{"num_key_value_heads": 4, "head_dim": 64, "norm_eps": 1e-05, "optimizer": "cautious_adamw", "lr_mult_up": 0.729, "warmup_steps": 237, "final_lr_fraction": 0.05}
MLP neurons of a small language model. Each row is named by its layer, matrix (gate and up: input weights) and neuron, and shows model dimensions 32-159. Each number is 500 + 25 x the weight over its row's rms, rounded and kept within 0 to 999. Numbers have three digits each. A neuron's up and down rows have the sign that makes its largest values positive.
A block is one neuron, or neurons of one layer that tend to fire together. Before each block is what it responds to, as a language model described it from the Wikipedia text at the highest values.

Description: Word-continuation fragments
L6.gate518:539492464512536512489484446491483505528527472502490490516511493483503529500497514497495475511485540499477484539530530491471507493532499481513513506522476500515504522525490472498489508495511545501450523511508506447504536508532528485530511478498547472535511502462494531488485459445519499496515447512495513523508505479528507495479490504425474516508501504466512503466483482461470498477495
L6.up518:519495498552511552495526475508514512529541485494490534505488502515415505518483523512510487475498521509464504508532476544461524510534550481470483531529510514529522520533504457451513503515450523491504532490566547485459492499497525513513498503463532492524463543468529525521518485487473510483505446501497533477527485484505488484526460486472524472492523500496510504532487498484520473520487

Description: Month names in dates
L6.gate994:485502518527521501537508478547468493481463485496488521526513490458481463490502480490488530527506510550475507466480490505486494538498518502494478449486483486480445474485560495455510534506483524532471496498517504502494515452551478562468511454519486470501510523475472547485525534490462476478497518507463528490469446496500523502450472477560506493520472523492494529482521514489479514490545
L6.up994:501541550482496508523438468480497538517500559518504541480525508500501499493487481485498520491488512515517495474513517485491518507493483502516500483522499507534530515531460513468480482474514504533500460524508513466487505494478475485487496484478513526516493518523550476457469496505520529502519499444538498527528539524497449504475514523492494513558543529519521471502497497521535526499540

Description: Verbs after infinitive/gerund slot
L4.gate289:510491515514487453489484526519470465536502539507510491480503488486533514522493505530514523507484478522513505455450511513507525486490495479518533501511532461505489501508536521490474520513519478482479528417501448496425486500511507499505494540522499469507525533506486492519455489506454488531513557471455510499506496483499477515431502474478517525528511514537480443523500510534510500495525
L4.up289:496480500519497523507508499503479512537525501529521511488472447522537424464464489545481477452473537500514537473515499500475485465555476506504500485482542499508486494529489535466436509482502519501520507481549462457503517481472461523498516508459447519483494523535498454515463531487480479506560509497507498491508486475466499540546506463499516488495472531495497512486485519480524490458496
L4.gate813:473496502509462553483477517492488469471524478498472500513495532507509490502511516487498449495487489518485506524521521480471497468537538511490522447523525498483516491517506503495544492515531523474495525492517512472511429528470434493525488504493509484502520489457501512490533542519459479514538496465521480451512484498489504491489503516476555490497464494505472497513480540503471501501511
L4.up813:493481510489451509469504479500505500509486510516534546479506504498534538442509479515507491477513510488494528515514506443499515489542483513489479517434470483479533542499506495536499497506495448476472474501525461483524491507460520478483522418512524531478530478522513521535493558450515458454452506534500491483536481503501490494521532525487506497481504486469460469461538483507476545523506
L4.gate954:504514511471481498487553488499442493515467514538501514522489497507497432462495502484514514468479515546492503436480464474470494477503520529499490509472471521480474473499520470496461529477486472474541479459449461485525456517483472553512483515512526482482505508519505464485487515486462484483531466522493514527480499525535530501505502491555546487504473463462510484524491541514463508464457
L4.up954:470497484498485496480489487537502501491509507489553513507485521516483512505496457472487497495513530553476522508462504505521520453497545498488489502491506535502493494526495518501541488542506541508468516494512505487483501509528474504526474506511489525544535500505461477464512486466482502498510469443527494527550516531475517516522475511498459469477508494502478496492503519479517470480490
L4.gate1573:507508545515528515484503514506503489489505453559484439547513504487527470501550504515495489503511545479493510484527477532534515487478493524523504465464551544511485502487444523458506498507488561454499480465479509482468538460449541489507504450511492478518495474514548472522526492499494496474514474501512461521480497559531493519491482522537538495528471474516520479546470486508490466493491
L4.up1573:498522493513501534522541522491483539507473486519505519471502489497479481515523497461475463506488540543449510507511516535494505560510524482505476449532488525496531483473465517499519484478472489489522545513553481533502488522479522467537538492448488508548448493517487485476502486485461532472540512468517541510472491491483497505520534521458517501510489536516505476511505538519479487494517

Description: Mid-word subword pieces
L4.gate75:532478540533470535527543484481488509524534478499478506496469513476531523438535506506528517501476481512518466520473492480522512500489537525500484464537521522513462438490473478492504484535476550508500492549485543492490545491479529470533497544469542491499506459531506477524445435492524513507503529538508491525484521476436491518538459462474516500519504504522484509495472502451526468490494
L4.up75:527509519481524533555503486519469485511502468543472544482486551474544472506540496458478513470483505482488480489476528483513524526497501541537483484493488469505513453487554484502461514480492492513526531527538489500539466520498542483510522499475483485509499499545497475485507506520482491524568498511523516488518535512514483497511527495537551506539508492514504511473474504506522527487496
L4.gate453:493503508564502528517523500498515508492519502540486504491508499485560502490465493469490511495491508499498514495503460516481495512528523565527478465526501495518468474521534478492505496487510452491516519553500529516476525522469538508506512475497548536553475482488532512543451479442529556528525517488494506477500503507517539524530447488497495469502460508458491476484519536461528488461498
L4.up453:503474502533518535476489529486477546515490469529505505540483495509523476501472547535514472478481489524507507520463446495517467478470529487499508452498526494494518461507496501468488503528490492533554454518513536480513492511460519547482545510427485505490549497487513492499504486530524479463517457554497485494526514525454558450531476484509534507482497501481522488479515464471452477494488
L4.gate768:549486517485509471500524490492512480463482507485493548502496520514463530484507534500523500570518464494470507510539500514485478505511496531535503490507503535524474502514496515520485496482512484514481482489493502444493510446530508495543483502539496542497502541483499532505459545461524545528478495496526500469501531493486499492463470498496537534477490513496452504571520564489474508495531
L4.up768:454556516495501519443496507467470497489466509534452497520485408503511468481477481488472477481510481520531493474536469518492535516471478513500499453501497495429523477499493497499513493508474508505465549496496515506478496446524519486503458492485465520522512504483512444495474455524556472476527492482512533526513512504511503486469540450514520540455499498501498459470535501467499548507495
L4.gate1141:488516508495507552503490505515459543486509488504482454518501430487476519506484496468513531577531505475532498504481491461505541462502518458539503485506495511471548542492485492472498511491491510480491516477512528479506529502538458571503518522473497515534521500489525532455456490514528476496494480464482499463514487562509502458524524514482473473527499460507505480477526536493525502558484
L4.up1141:455485522508485554476461485522527525507516541500525498485467507458482486438515511493515496469500557499468526494504495496512513526488501480479562509462490508494534493542452509488508527559484494500465479486510524491488504486500490504476450508478537530530471480528470546517526466457492524507486477506511499545528517495485523489545495483540564511488491444501499468527502492501522497482504

Description: Clause-final predicate words
L6.gate1472:489503519502482504479515456533503496502507530485511485502487524510502524497520507522509496448456457520508550511442509483502500538502475503488510470466501516476462546517503517456475478491517502491516504459492498469490538510516510500483534508517472493502505484479483469511492466520517455510536496501526492471515474455488517527442510502474497506499477468500502476519507514492480528506519
L6.up1472:506455499497490494456528485530488508474537511492460508488502495513508513530513492486517536494447460524494482482492481484512508490497474508466534508478518483466498516537494498530457499515520519465473467497495509500488505522460472497496531508528517455492499501511532507497463449521500482488501467515520498470482475514493465491509454546484535474471486483502502456537529521440485569491520

Description: Mid-word name fragments
L2.gate269:498528526487464474516525485496524506487544509518526506525501528515547459497498473520530472500546501508502517505483519503507483510508502540468467535513517475529508504490508507532479498508476501461508500503499501468501516472486547468508510491476529518560497503496514451509509520498522476514525483494522485468523461521490496477473524499504442524468477538445443481494516476540590495444544
L2.up269:512511532455478493477521546482512475488564530514496491530504477523549539477440503553512510472579524562480472499530486512510470514496486503503385528505509466529456499504527467515506510497489499499494519519477454521490504451495470467514496467509510468555479522513481457500470516480482474537495491490543493523498502529523476490509534501502473507504484470464483529510512476508545485443500
L2.gate345:513438465528464487464491502480524480438512527494489482523478491497466513495457524532511502500440542481518523508490550472511512500536467502483499503474494466497492533485517516538495524517471507466480540428504499465478490491523497521487511548514503489538494505524499477483524473497521507510495499487519497508503494503531500487462487509492520534490512480527471461513503455488490517462507
L2.up345:540458516538511497506483536526511500524505500522481448472500506523506516460508496506518511493550514486474509494510496498535523512464494535529479461479506453510487518474550498523501486496501502488447492530480537513503550487507475507507521523519494447474514516475493517507526518495484510511484485460474472519515477505490483479472568464562451490475497535500512520515502485557486501546521
L2.gate468:547527464525487507480533546509509482515458466501522497479498479426530512507531490511550505510510473504500547517531521545502458508554483477513470538457465501500488471536443521465492474491513524515480462525493498472509482526480457491540496467502551491506503507500501450466521522531483489505473486543528525516497521517479513478485519479510480550485455484507496493498495535504496487484507
L2.up468:456447479532493513456534488517503504519542511493464464521497507468458513476508504499507526521536513482528502517473520524477520495492476512507472530502488512499527530523497493491484471452510492458487551511445476494503502495507474472534523487496457509495516478563446450479524510478520497507521472491494473489479482526547533488497574475472520500491516498479508536504524489495511490523507
L2.gate738:529494466531494450525502473505533512479520509493536512533500458472516515463494500475515524506527529483513484478526466553545508501522526561530476487500512483514520487512500509502496474515464458425498544581502506444525510482524480558486521473515526479496507489537482471480527531521512481554508508493550514524502464465545514496450523519530521507511474531496502473475497537499515522491493
L2.up738:533479504507498482463507451480472498517468517567500483491460508474480502518500507490514488485517479471481492530463505519498519534575530498503447546515481501470520538501499488506532475507483473494490530544526502501471490526534452526532515466501530531498507520519507451473560546500515486532475480525541477506543513488509509518491512514504485559492520493522509412502467537507504455483478

Description: Word-start fragments, table cells
L2.gate452:551537492493526538497442527427476530472489497498468518497500457476483492473494518488460557490496472492491524522524472518485510544479502477502485502475519514466498479537501515510516543511494519495525484469485492541506457508488494489558480490540503477515488476513505478551484511481532505530512491500495450488511460460497488477503506478502520495464472481499482505473514548474518483494487
L2.up452:496531438524502486503496499483502454474491487506477532542506479497502484479525508536533535507497534468516499505513462467482511475500448499511484484509476526526500515502542544501498506519465472496469482484487499507503544463473480513482565458490446487508485536504498478483459508526516488548437544530486500485471534509516475494475473513471454489465501518459501467542490498494515477505498
L2.gate1048:500457488520473461502511534514491479511482486468490517527454494487495488505454500492520460465457505460502475460482497521471513478467520502495487469505484550501479501496523514451487523526533470477502520497493539549462488456477492496509484486498470475531455527501518523506474530468470513492540476501534535536457532517519517495485504493502479463514468502559520532522521461523467483500513
L2.up1048:513527477482525507509476497486478482494508511490488501488481467519499507485532498500497514505509486459484514476529523491501570467484470468491539516497503460466505494540510528464494510510504469502427520497521534498498493441481508501485447483528505459497475512518498484520449466499523495531476483485482527433468467503479517517495510504499489524500541495436525460495507503447492566506486
L2.gate1096:513470421553512469481498490505487515471491540503474482535519476464503479511469511491519481498502505466501485454456490485546519471488490510548503469506489489495495535519530510478476532501481448459465498452498506517495485503474526515439500497492476500545450518542504528521505513516512494561505507452508527487520477524504499538495504494490509505507504473468462488515504494495479509476539
L2.up1096:514495491486489478550482513513494464455508498506486494520515519518452461522525506474487541500495537528561518479519507494488528500506458533543524508482484460472472489493501504546488504450508481501470495483466483462504515457532487491541497501482515458482504507470530499514446504480529543516484515460463505487455528537507506538490519489536515542475532497537506447500478493458507508467528
L2.gate1664:525490490542515463510489531547503481456505484485503523470481539476480464493508519481476546510492511505505496478491529530531528439476490499444441479473497443466475473538545494485478573512571460468492530508485499490494480493510496531471494528466471507528474477491480507509539482508556487509525487485476528496523449472470489476497507474506474482496493456507506522474487536525476524536490
L2.up1664:503510486490530505507520513483500531477462515508507542517522440522442463570499457485527523492464509468468514522480525439495487481528498476451498501511509467499472483504545498523467497477521538490517473516552492507547472501486524487510522508452475489499498474534526499554530499514491505500530499525485509516493534470506538506500478509455500466524480476474503484526504505478499495486534

Description: Collective or agent nouns
L2.gate162:498481489538509493535510528518488495487501561502471487485577516514475547527535488523480508480505462456456432504536437540445484507510506502503534522479492489543511523504496523484513498550479482509521453472489490490482485503491475438506446461479501481482514512463504529495488486487482453542499519504539523496511517487521518530537491515492477500524484493502504504463495543491552509543519
L2.up162:474514501525495513512528496506542503462560469515472522496496527518515504451451505523476518480472489457522509506482508507528527484530497488502552514506565495498479477504551473447491522492504466476490490512522550498475512502509505526512486483498506538527505495469488510475490533469519509481481518477509512515479521510498501528502477483499516514478502531508498461520500455487483531526459
L2.gate249:507503491490506523505488479471511504495494499519459531496503483468509490480526517492472503491498480490516501509507506452466484517522512519490470470464493488519521543520526495456497534499478499468540508523531452509534473501489477469505459473495527478491535442505498478485481460485468526467520493481441538507473528495501496476529478507515534510488480547530526476508540473493509497465484
L2.up249:539483483474478540487490521488482471490476478549510534490512531498501504496507473536459497521484500515484535448517547454463493483449552513474489485487491496469488501518476527533479484505494488491532518521512487499475493508520468489471519472456512483460531508504501477498494486493485484484488502468544534471438510468519517499449535524528456519512457532437548528455502495514505515524447
L2.gate753:464489465517510492510530482506521463491506513526491500488498473479569504542479507478469505497495497508488494510511518519483484461508469473485518460515532485493501436527543487482480498487510468476499465478499527485478495517519480485515508481532501464518545468476517524501480481449509488487478494500499526520456527445557515505486507466502480494500514494493487464529479519464509490509508
L2.up753:487567504558528503507500494521475507482491531488481498465533486475483530521511484509495455482514452492509487497513488514496513436549464495487479533486511504501453523511475470473531477497483455537525527542473500491471481440565525497496466503512478491490510534531498460478510524465453478522480496531514472527492481507472465545538542491483493483516518518485510462497529502465467518487494
L2.gate1622:464498487514490508527509466462493499489507501449475488517523483498490481490515507521466546505497546495505480496528501541469503508526525526487545501496489539497467474512503525510505503516571444497521525530472478500497479470504562508478486503491481532441518510487500496486437549526507513499464519483478516562483514519523496521499515521506443508497466501494493509485486479491465522521490
L2.up1622:517479530482471460500502478490500495499513536501495508497505478517519529492508476522471466479478488503508500508544497513492521505511517515529488500494484549532521489529504506519517489491504451504503490516459507548533493490516549525488488470505496500475515566453516510531488508537480460532514479474513515504527517528488483497503488479485478513513508515500514481490455512508499505540486

Description: Transitive action verbs
L2.gate306:492455468506503486467460519481497507514451509511523474490512486550526525478511523493504487451496521520485500530512489558509481505485525498529456512499465526465495534490507505505514481469497503497510511536521465483483464483499463546506501452512516513497439526513519469502493521493497556455523504477522573500527518508517467489490498491513504492504449499498514518490530476469518513522505
L2.up306:477494440484525519523457510482495460495485508490489491517477493500530515471487503470536540480514491476516487487509528459481541471509506526484505527509477519541509479501456528427500536480507494506503526530525512496463542469519472488521483452492546446466488500544550495509497504507464522529541496463488542480499515500456493482481517560481552474475508475490522495554515505457467492493530
L2.gate783:484444435518487473523478526537524479518479495533490489478463474447517447516547520485491508489511488519478533493496528497512467473495534518497495489493524462517507493550533499454481491517440507458507516498507566524518457539498478484471500477492508455501545533504523515465501544477495532518573479477482526512483562487510480517511482499519521507525471530501475498526480521500470516528496
L2.up783:505490478507518482484513549493465512441532548528496482458500464494562495482508506503501525489475492480511472548517518514489458476517483540489511539509496551482529498498513493462522519551489426462486510513502507522492505443499521467498495514509518470492518499501491474518479557515477528490527489488485528522489500543492526509485449473518528458491519499487514476502490523512431477500486
L2.gate986:529494496472539492522512527440495483461494529512458512528493491523515507484498479472497490512505496502507515477516536539520474466495540507500509503491509516501537510511569517489523516521501488454503532506515468512481526535509496457510491513521480519513451488519501481453518539505475461491524475424504507482501470518496496481527540489465487519522450513474498475540526503483488534496485
L2.up986:488487464485503532481532512499481477511450512559500535525485483494509478519488513514524489512514522474455510512532475512476543532504448482517508541535463501474507475532505514496500496473513509517491491488502562478462529404487535492504508501471514518528502516506547515497501518473503464515473467496538454485500527534520513518519507535482476466480532490442495522511505520481545500484549
L2.gate1157:483513459506488504492515496474456484508526508481463523494470511504481485487506486469462494498490527492506500477512478526527481487478531476475507504492504484484543507566530521518528529485502476465519522475514579509504446496489495509444485506494508545510560533464509516466490511508543500521518483520498584514453511502511513548493488502459479530518475493482476507492502458483508482506466
L2.up1157:525478461531513496540516510495518498468473562489496492438505507469544512515492549518529483532536494481516498514460519512501499470493485557447550500525555534546481488476499435428532482487463513458477506524511507487486521483535483508477507501482479506527509475488472533513520497491479492481480482484510482495488510529480508494524531522532527468492505508502496485544512537480482531495538

Description: Noun after "the"
L4.gate208:511488486482473521535502474483566501568469520538474496463525488528489537516495479499525475483478487508501525513520543486504449518520526498469521532490526477536494470495483443479516534479491486506479514506478517473492488522482486510494503503536555537489503493517486551560523496466477507531490528496496516485479473484500466510483479510474477537509496500542547467514522502499490560525515
L4.up208:475486460452505486469536489494526547494550533458505505461513542505483531528521479482467481543486498492502488535517492483480586462515540516519486455463498481515514537431528493498486518470517516473499483527461538486516500508466515536534510471494504528475496487519502519483491514476507519549499515511530563495499523523482490509525507504493527506531438487499525489515514510488500567506548
L4.gate386:524491499493485491500478508498507496483520520475511472522526502503481537481482531465517509506492517541479530474465490489522550496540521547498492544491489501517505473508487530529476477523463486535524493529487519478465487530442493467520495503488524516491516516472559452480505513495498494497509453509494483496521497515538538535496480516511490509543497520497547487508538490539502541523519
L4.up386:527539457501466466499548515513523487489465482514532492486464536487481487490523509510484489482491528486519558507536489541517527519531512506490542511446500514514452491472518472485500515518522487515516515522486507505470495477518480503502506503471491502532539495465524512517490492570535485465474481541415487472508495486525479514465499525519512504556513544490489474527550486453435499528487
L4.gate1268:521507484509414458511529506504539471510501491490490510525507484506527502515485478522530484475450468475510503481500526531529524473539523498502485520469517506535483509497463543485466542461504492495473482510504496499503458464482494505559535510498538570507490523469506470504488463522530525487458522507481520525501452506503504536522473528522504501513487521477485530470524490492494522486495
L4.up1268:517506488522520477484488554488490479507510509530460470518488472493488508539528524538520509472494536498499483502505527485525484508453456502476470499492460499494478561538478508481488494493509485491497513485494476541439471476518482496533514485514512536501528547449497515476471486521498523510496550494456504529497470540483502476505497507513539522537469549476501510474480509475504529488494
L4.gate1419:520504428474525508510508516514476509498478443514484511533529508466519506466555506454502517555502448518507493467501486515505461496532538504539492524494475484492525494519544448501502538504486464516489488539525524536496495443478527496510528471513504486437483496477522507517475473485494498451508532527501510475457512552511529494502521497474464538542512502482539501571530508464483538530506
L4.up1419:491500504511532482515459513506527515523499456522514526486511471493505512542522513482500472495503502530550485523526509538460514451476548492512536512497460535541494471507478520535458485488493481468439537505474513523479479447527555528512483535480513537453482485488527493504528493475493506503469476528527502476496497469499550485488518503506476514532486476521469503501542504463521582491541

Description: Anaphoric generic referent nouns
L6.gate519:459499537502472493536461478512490468478482479465548495500496513510501517502524488501541483514496515498524477497503508520475492544526483480458526522528491477534502493507555452502512503474528471525599529541509526502487500480502481473474508491504500500512546524520515512494506492492473500489484495484495488481502501486458541488543494497503521540530517532540507532516562507503477488504490
L6.up519:524540466504526478514502516499514486486536480507480467520460487527449485495463492470474493518514523525517517448509523545488497522515493506504480516474513510528499515511503484513516532498467516524522454538478547513509471503453502514473510511482468491520513518499486494500523516489464470486507506479452445520466509510470552553516531492518488512509509551528523494514557501516507479510512